Part of a small language model's weights.
Size: 12 layers, 7 heads of 32, MLP 576 SwiGLU, vocabulary 2048, 7.98M parameters.
Architecture: rotary positions, capped logits.
Training: a variant of Adam for these matrices, 252M tokens.
MLP neurons of a small language model. Each row is named by its layer, matrix (gate and up: input weights) and neuron, and shows model dimensions 144-207. Each number is 200 + 30 x the weight over its row's rms, rounded and kept within 0 to 999. A neuron's up and down rows have the sign that makes its largest values positive.
After each neuron's rows, "fires on" lists the tokens most often at its 100 highest values on Wikipedia text that the model never trained on. A number after a token or word is its count.

L7.gate246,229,213,219,194,181,190,219,204,187,182,220,165,124,179,158,238,232,230,203,168,133,208,196,190,232,181,242,162,185,176,190,234,183,222,182,179,233,212,231,258,249,184,182,157,211,223,220,220,222,158,162,243,191,171,183,187,210,190,195,226,222,236,208,222
L7.up246,227,185,218,218,268,231,214,166,220,162,190,223,201,218,182,185,210,178,252,168,193,227,237,257,149,183,226,165,235,207,155,179,178,198,176,187,225,171,210,212,214,209,152,183,193,215,203,215,211,202,142,168,212,209,194,191,130,211,142,209,191,222,195,153
fires on: "vi" 22, " m" 20, "un" 14, "le" 6, " of" 5, "ir" 5

L8.gate561,205,204,226,219,170,162,174,229,246,205,235,173,150,191,196,219,228,235,262,237,164,198,213,188,204,162,228,181,179,194,137,222,219,226,212,224,266,234,248,236,220,183,174,202,259,175,242,216,214,161,183,198,257,187,198,195,184,218,155,158,193,164,185,238
L8.up561,202,177,206,200,152,217,188,198,151,163,161,216,193,201,171,197,177,178,189,129,207,232,164,194,186,212,162,199,206,209,170,177,175,239,185,198,180,165,224,177,208,200,183,175,201,210,217,190,212,224,150,158,236,146,204,194,150,234,205,222,158,252,207,205
fires on: "le" 16, "y" 8, "st" 8, "ir" 7, "ol" 6, "ch" 5

L3.gate390,122,247,216,247,181,194,216,218,240,237,214,218,193,207,240,182,131,212,189,210,211,228,191,194,238,165,219,193,190,214,186,172,232,176,232,194,239,208,193,211,212,181,186,178,182,167,231,188,249,192,240,221,191,219,283,163,181,133,225,171,165,246,206,167
L3.up390,182,229,178,193,206,189,195,188,211,261,166,167,172,181,189,169,167,161,160,212,222,232,226,259,235,123,226,190,241,239,218,228,257,165,243,150,254,203,181,245,151,154,165,174,241,146,197,212,213,210,193,163,212,219,171,210,190,181,229,184,144,183,183,191
fires on: " pa" 27, "pe" 17, "ome" 14, "ph" 7

L8.gate375,163,163,209,205,201,197,185,233,117,153,194,205,228,209,195,203,181,192,218,225,182,189,214,108,180,193,147,238,129,226,238,169,155,183,229,180,229,233,177,221,230,194,156,228,148,270,214,179,230,236,201,193,157,194,130,189,158,222,156,187,162,273,219,180
L8.up375,233,191,186,177,202,202,228,152,188,188,248,141,230,213,217,229,185,200,205,201,194,170,281,195,198,182,147,211,197,250,228,183,269,202,232,186,210,237,240,160,155,209,197,230,213,277,203,170,213,218,183,167,264,155,204,183,238,160,125,192,152,157,164,204
fires on: "s" 47, "par" 15, "sh" 10, "ar" 9, "ab" 6, "br" 4

L3.gate270,189,134,182,161,179,214,178,212,226,161,207,213,231,178,194,196,195,168,202,178,227,201,195,222,212,184,200,199,210,206,221,228,160,191,207,288,194,201,165,219,148,208,195,218,198,244,190,155,203,205,202,175,180,198,221,181,164,203,252,224,220,226,218,169
L3.up270,190,181,208,193,245,216,156,177,151,215,188,223,246,183,209,179,224,188,199,190,202,175,208,129,157,231,199,187,160,247,190,244,179,239,161,207,217,216,219,213,233,191,226,226,222,119,218,185,188,190,248,273,170,186,216,215,268,207,202,215,215,223,175,177
fires on: "w" 24, "ill" 19, "i" 8, "ung" 8, "y" 6

L7.gate32,251,222,228,247,225,188,204,212,206,209,195,210,195,146,180,216,237,167,212,188,185,146,186,245,198,191,230,196,187,221,221,197,210,246,209,234,164,192,161,196,174,178,209,210,164,213,195,198,233,255,189,164,201,217,208,193,174,228,234,213,194,216,200,178
L7.up32,230,238,183,235,209,207,171,215,211,186,198,248,143,178,140,216,175,179,200,129,226,201,203,255,166,170,198,212,222,194,200,190,226,240,221,214,239,200,176,213,241,191,164,218,198,175,241,153,236,208,221,147,238,230,201,242,212,163,149,187,185,233,199,246
fires on: "20" 41, "–20" 25, "it" 16, "act" 8

L3.gate486,244,201,217,211,165,199,154,189,129,206,217,162,204,196,180,185,248,201,186,220,177,164,224,169,167,211,177,231,178,202,164,165,221,214,202,214,214,206,262,179,253,246,219,190,194,178,254,183,202,183,161,257,207,196,177,182,220,271,213,176,206,227,179,294
L3.up486,205,214,190,185,152,166,228,177,222,225,200,169,193,219,233,138,195,239,138,219,186,215,147,195,205,239,203,176,216,168,188,178,217,256,165,280,227,191,193,188,206,192,125,204,167,247,195,185,227,192,174,216,214,208,203,206,142,179,209,193,214,209,197,199
fires on: "ur" 22, "on" 17, "ation" 9, "duc" 8, "our" 7, "arch" 6

L3.gate160,215,213,201,263,192,199,263,204,148,211,195,119,181,237,176,202,253,209,202,222,176,175,161,212,151,215,172,210,225,192,146,196,223,194,160,219,206,218,186,191,154,200,206,231,240,178,194,253,155,232,145,185,210,204,229,212,238,194,206,189,193,191,180,214
L3.up160,230,199,171,227,209,200,219,136,122,194,208,191,180,250,216,200,238,195,142,191,244,196,132,188,163,243,198,236,186,193,158,162,236,209,166,172,236,133,198,209,148,220,154,183,168,233,210,205,159,174,200,226,204,180,153,221,200,163,215,196,218,138,206,214
fires on: "n" 21, "our" 17, "ur" 12, "ü" 8, "ook" 8

L8.gate247,202,226,270,215,187,196,163,201,194,208,241,200,205,205,233,259,208,173,186,204,214,164,263,148,231,218,194,197,158,239,164,194,187,208,199,224,239,239,188,240,235,161,196,156,181,213,281,115,211,212,161,214,200,197,215,191,169,195,214,146,139,266,187,175
L8.up247,239,202,219,229,158,217,193,173,240,186,262,225,210,233,187,231,190,181,201,201,182,191,245,179,221,193,201,226,217,231,251,162,137,218,175,207,179,228,215,169,199,212,215,198,227,164,179,161,195,245,172,194,264,186,237,218,203,242,205,194,122,244,118,183
fires on: "s" 38, "'" 14, " H" 11, "br" 10, "\n" 6

L5.gate5,140,242,245,264,222,223,168,186,219,202,183,158,210,250,234,232,172,223,243,247,191,178,214,210,212,221,177,222,183,209,235,226,184,201,227,192,191,215,168,168,214,188,173,152,175,173,239,240,211,220,183,264,232,263,205,201,248,214,164,191,215,191,193,145
L5.up5,220,173,219,238,201,204,228,176,158,143,162,203,231,168,180,187,259,198,216,206,168,149,233,227,164,188,168,236,186,174,228,234,222,215,194,163,248,144,119,195,172,217,180,152,219,182,194,167,207,179,211,173,221,239,171,194,214,228,153,249,205,235,161,131
fires on: "t" 17, "ph" 15, "en" 13, "b" 12, "|" 11

L5.gate399,170,180,231,274,224,162,170,204,253,205,202,151,222,209,224,195,153,199,251,227,231,154,220,180,234,214,177,201,174,173,188,191,210,173,203,246,188,162,191,212,214,135,214,196,152,172,235,256,227,192,196,295,192,245,219,183,145,198,207,192,142,200,169,190
L5.up399,161,242,194,238,170,179,243,168,171,180,191,211,250,201,212,176,162,200,185,149,235,253,247,279,211,206,231,168,220,195,202,226,206,202,211,168,187,212,184,195,222,233,167,194,192,202,157,188,190,187,206,226,171,190,207,218,152,201,212,249,206,195,191,172
fires on: "t" 21, "me" 9, "ph" 8, "ck" 8, "pe" 8, "us" 6

L7.gate99,235,165,211,178,192,143,190,191,175,242,233,170,163,144,247,208,235,214,167,170,220,219,207,189,157,214,224,159,166,226,217,218,213,194,246,197,213,186,203,244,189,208,160,224,180,168,186,233,266,225,203,230,174,165,249,166,145,220,193,192,151,250,232,225
L7.up99,176,221,158,212,151,178,211,210,237,190,220,232,261,208,144,208,231,240,211,166,183,185,184,195,212,294,221,205,207,221,156,220,189,212,170,178,229,227,168,210,180,176,249,223,247,127,226,196,252,215,170,197,206,221,167,192,166,196,164,205,194,179,207,231
fires on: "und" 24, "st" 17, "th" 14, "her" 10, " that" 6

L3.gate54,133,187,203,214,257,201,204,197,164,221,185,182,177,161,242,203,214,199,221,178,255,174,209,165,162,185,213,164,195,219,170,192,154,214,228,184,180,237,182,143,177,181,195,160,266,245,197,165,147,207,193,231,171,190,215,171,187,186,220,185,186,167,245,199
L3.up54,155,203,231,196,240,204,238,211,161,219,153,207,204,187,218,162,135,163,187,188,230,224,256,192,200,196,165,212,160,181,231,149,178,252,237,183,193,189,198,164,244,210,237,197,245,206,155,210,235,192,215,226,230,237,239,183,163,232,194,216,194,168,235,177
fires on: "ver" 31, "n" 22, "od" 10, "ce" 10, "up" 5

L7.gate371,223,263,234,224,217,186,159,239,257,168,177,211,239,210,181,188,229,214,208,257,189,175,199,207,233,204,231,210,222,192,245,192,211,224,187,227,200,204,158,163,185,187,251,141,165,179,235,185,214,226,195,175,203,260,162,208,199,182,183,193,208,177,156,223
L7.up371,224,269,171,218,176,223,128,226,235,164,199,175,215,212,145,199,185,236,210,203,219,253,210,296,233,238,186,167,204,202,168,184,210,221,209,179,198,201,154,164,191,190,162,164,219,251,208,170,184,190,258,208,233,236,204,190,179,167,205,149,189,159,220,239
fires on: "–" 33, "th" 13, "–20" 13, "it" 11, "n" 11, "ip" 9

L6.gate442,219,221,181,185,192,162,203,201,229,162,216,196,212,204,203,189,148,154,206,182,200,215,194,172,161,251,228,243,150,215,245,239,220,203,228,215,240,229,134,208,177,185,209,228,206,266,203,217,179,208,226,248,261,149,199,165,208,245,206,210,153,236,171,253
L6.up442,215,235,175,200,196,140,217,188,216,184,223,208,259,169,197,198,186,215,219,187,230,224,188,237,117,257,215,183,205,192,232,202,218,265,255,197,217,241,196,203,183,216,173,195,214,233,232,219,209,186,203,227,261,208,222,182,216,168,197,232,169,240,178,208
fires on: "st" 37, "th" 9, "ent" 7, "y" 6, "ve" 5, " and" 5

L7.gate31,226,176,256,229,177,170,199,181,213,234,227,219,200,199,149,181,276,185,188,184,197,200,199,163,168,239,238,221,199,287,202,212,135,227,178,201,196,192,184,196,207,177,157,224,205,177,202,204,240,201,195,230,200,222,231,168,295,236,196,216,159,267,188,215
L7.up31,214,210,239,180,277,258,216,193,225,233,181,189,190,202,259,242,152,179,206,212,191,287,243,200,269,186,171,243,192,230,260,185,265,203,210,188,295,185,221,233,148,239,171,230,186,213,181,164,188,166,188,196,234,223,165,217,168,223,182,209,211,206,174,223
fires on: "'" 60, "ed" 8, "ent" 5, "in" 5

L5.gate269,183,207,218,230,173,244,167,159,181,214,194,213,199,225,210,239,242,209,184,223,166,232,226,178,196,200,229,201,180,153,192,227,172,116,189,192,198,172,197,180,212,163,222,218,225,227,193,232,207,188,168,230,199,190,184,242,200,181,202,180,143,271,227,196
L5.up269,252,213,223,196,167,229,167,154,152,195,227,170,198,199,254,95,242,191,167,240,225,216,171,168,209,234,183,236,165,211,180,212,168,215,196,194,210,173,201,184,153,201,209,202,167,190,214,209,164,154,226,168,176,152,175,186,213,192,236,230,235,133,164,193
fires on: "ber" 30, "ur" 25, "son" 18, "st" 7, "our" 6, "row" 4

L6.gate117,240,215,215,227,123,213,192,183,189,200,220,169,266,135,257,186,141,227,185,139,197,213,177,219,242,171,239,153,168,225,213,261,208,176,198,202,163,206,172,230,181,190,150,165,242,150,133,201,230,215,206,216,230,204,240,181,144,156,150,197,175,276,189,179
L6.up117,213,215,232,274,234,202,257,187,171,175,206,236,283,218,190,229,185,184,201,212,198,241,175,178,198,132,258,207,254,166,206,174,228,223,222,206,220,209,146,213,162,242,219,212,163,205,237,166,240,211,144,156,171,185,216,215,159,193,204,130,217,212,234,222
fires on: "st" 13, "th" 11, "gra" 9, "les" 7, "cc" 7, "h" 7

L8.gate535,131,249,234,195,153,180,192,237,159,223,242,234,196,153,174,236,165,193,207,204,200,199,233,224,222,215,156,277,210,196,200,201,243,168,254,201,267,252,178,222,247,197,158,203,187,217,224,186,207,232,164,252,220,189,196,199,179,188,214,214,153,249,210,227
L8.up535,221,211,220,163,236,192,166,212,163,215,181,199,191,195,135,212,225,278,267,167,199,169,205,141,230,203,214,190,206,242,201,158,128,211,231,201,180,272,196,246,202,227,169,169,202,176,241,212,163,167,173,138,228,177,191,218,257,225,184,238,186,199,217,197
fires on: "'" 31, " " 17, " |" 15, "-" 10, "ar" 7, " h" 5

L5.gate387,216,242,206,243,203,201,222,229,164,266,195,182,182,206,158,162,224,169,215,202,186,202,192,248,255,256,169,211,143,182,160,232,181,199,221,136,211,199,202,188,170,231,142,150,261,220,204,200,138,168,201,199,202,242,212,196,203,203,199,237,225,275,178,180
L5.up387,234,219,184,212,158,200,238,191,183,214,193,180,243,202,220,186,181,184,189,212,202,199,150,244,224,249,174,252,211,194,200,212,150,184,226,185,220,186,176,200,155,196,146,191,191,264,186,245,164,182,190,247,198,164,183,170,115,191,219,234,225,177,189,214
fires on: "ur" 25, "n" 21, "and" 11, "ar" 10, "our" 7, "en" 4

L6.gate115,214,211,157,170,232,200,194,157,167,229,194,194,234,168,160,207,269,152,168,226,186,223,192,173,217,269,210,212,176,214,243,205,201,208,203,191,238,226,181,228,201,201,237,241,163,238,233,156,180,251,156,207,210,235,201,166,242,191,202,178,191,231,261,200
L6.up115,198,206,192,182,174,198,197,194,247,195,205,217,233,217,255,236,190,158,191,168,225,211,211,243,210,156,137,223,200,257,217,198,198,226,216,214,227,230,195,222,137,151,181,216,217,162,225,251,189,143,186,208,187,175,236,202,143,193,203,224,184,153,174,219
fires on: "ed" 15, "port" 12, "'" 10, "ain" 8, "er" 7, "position" 6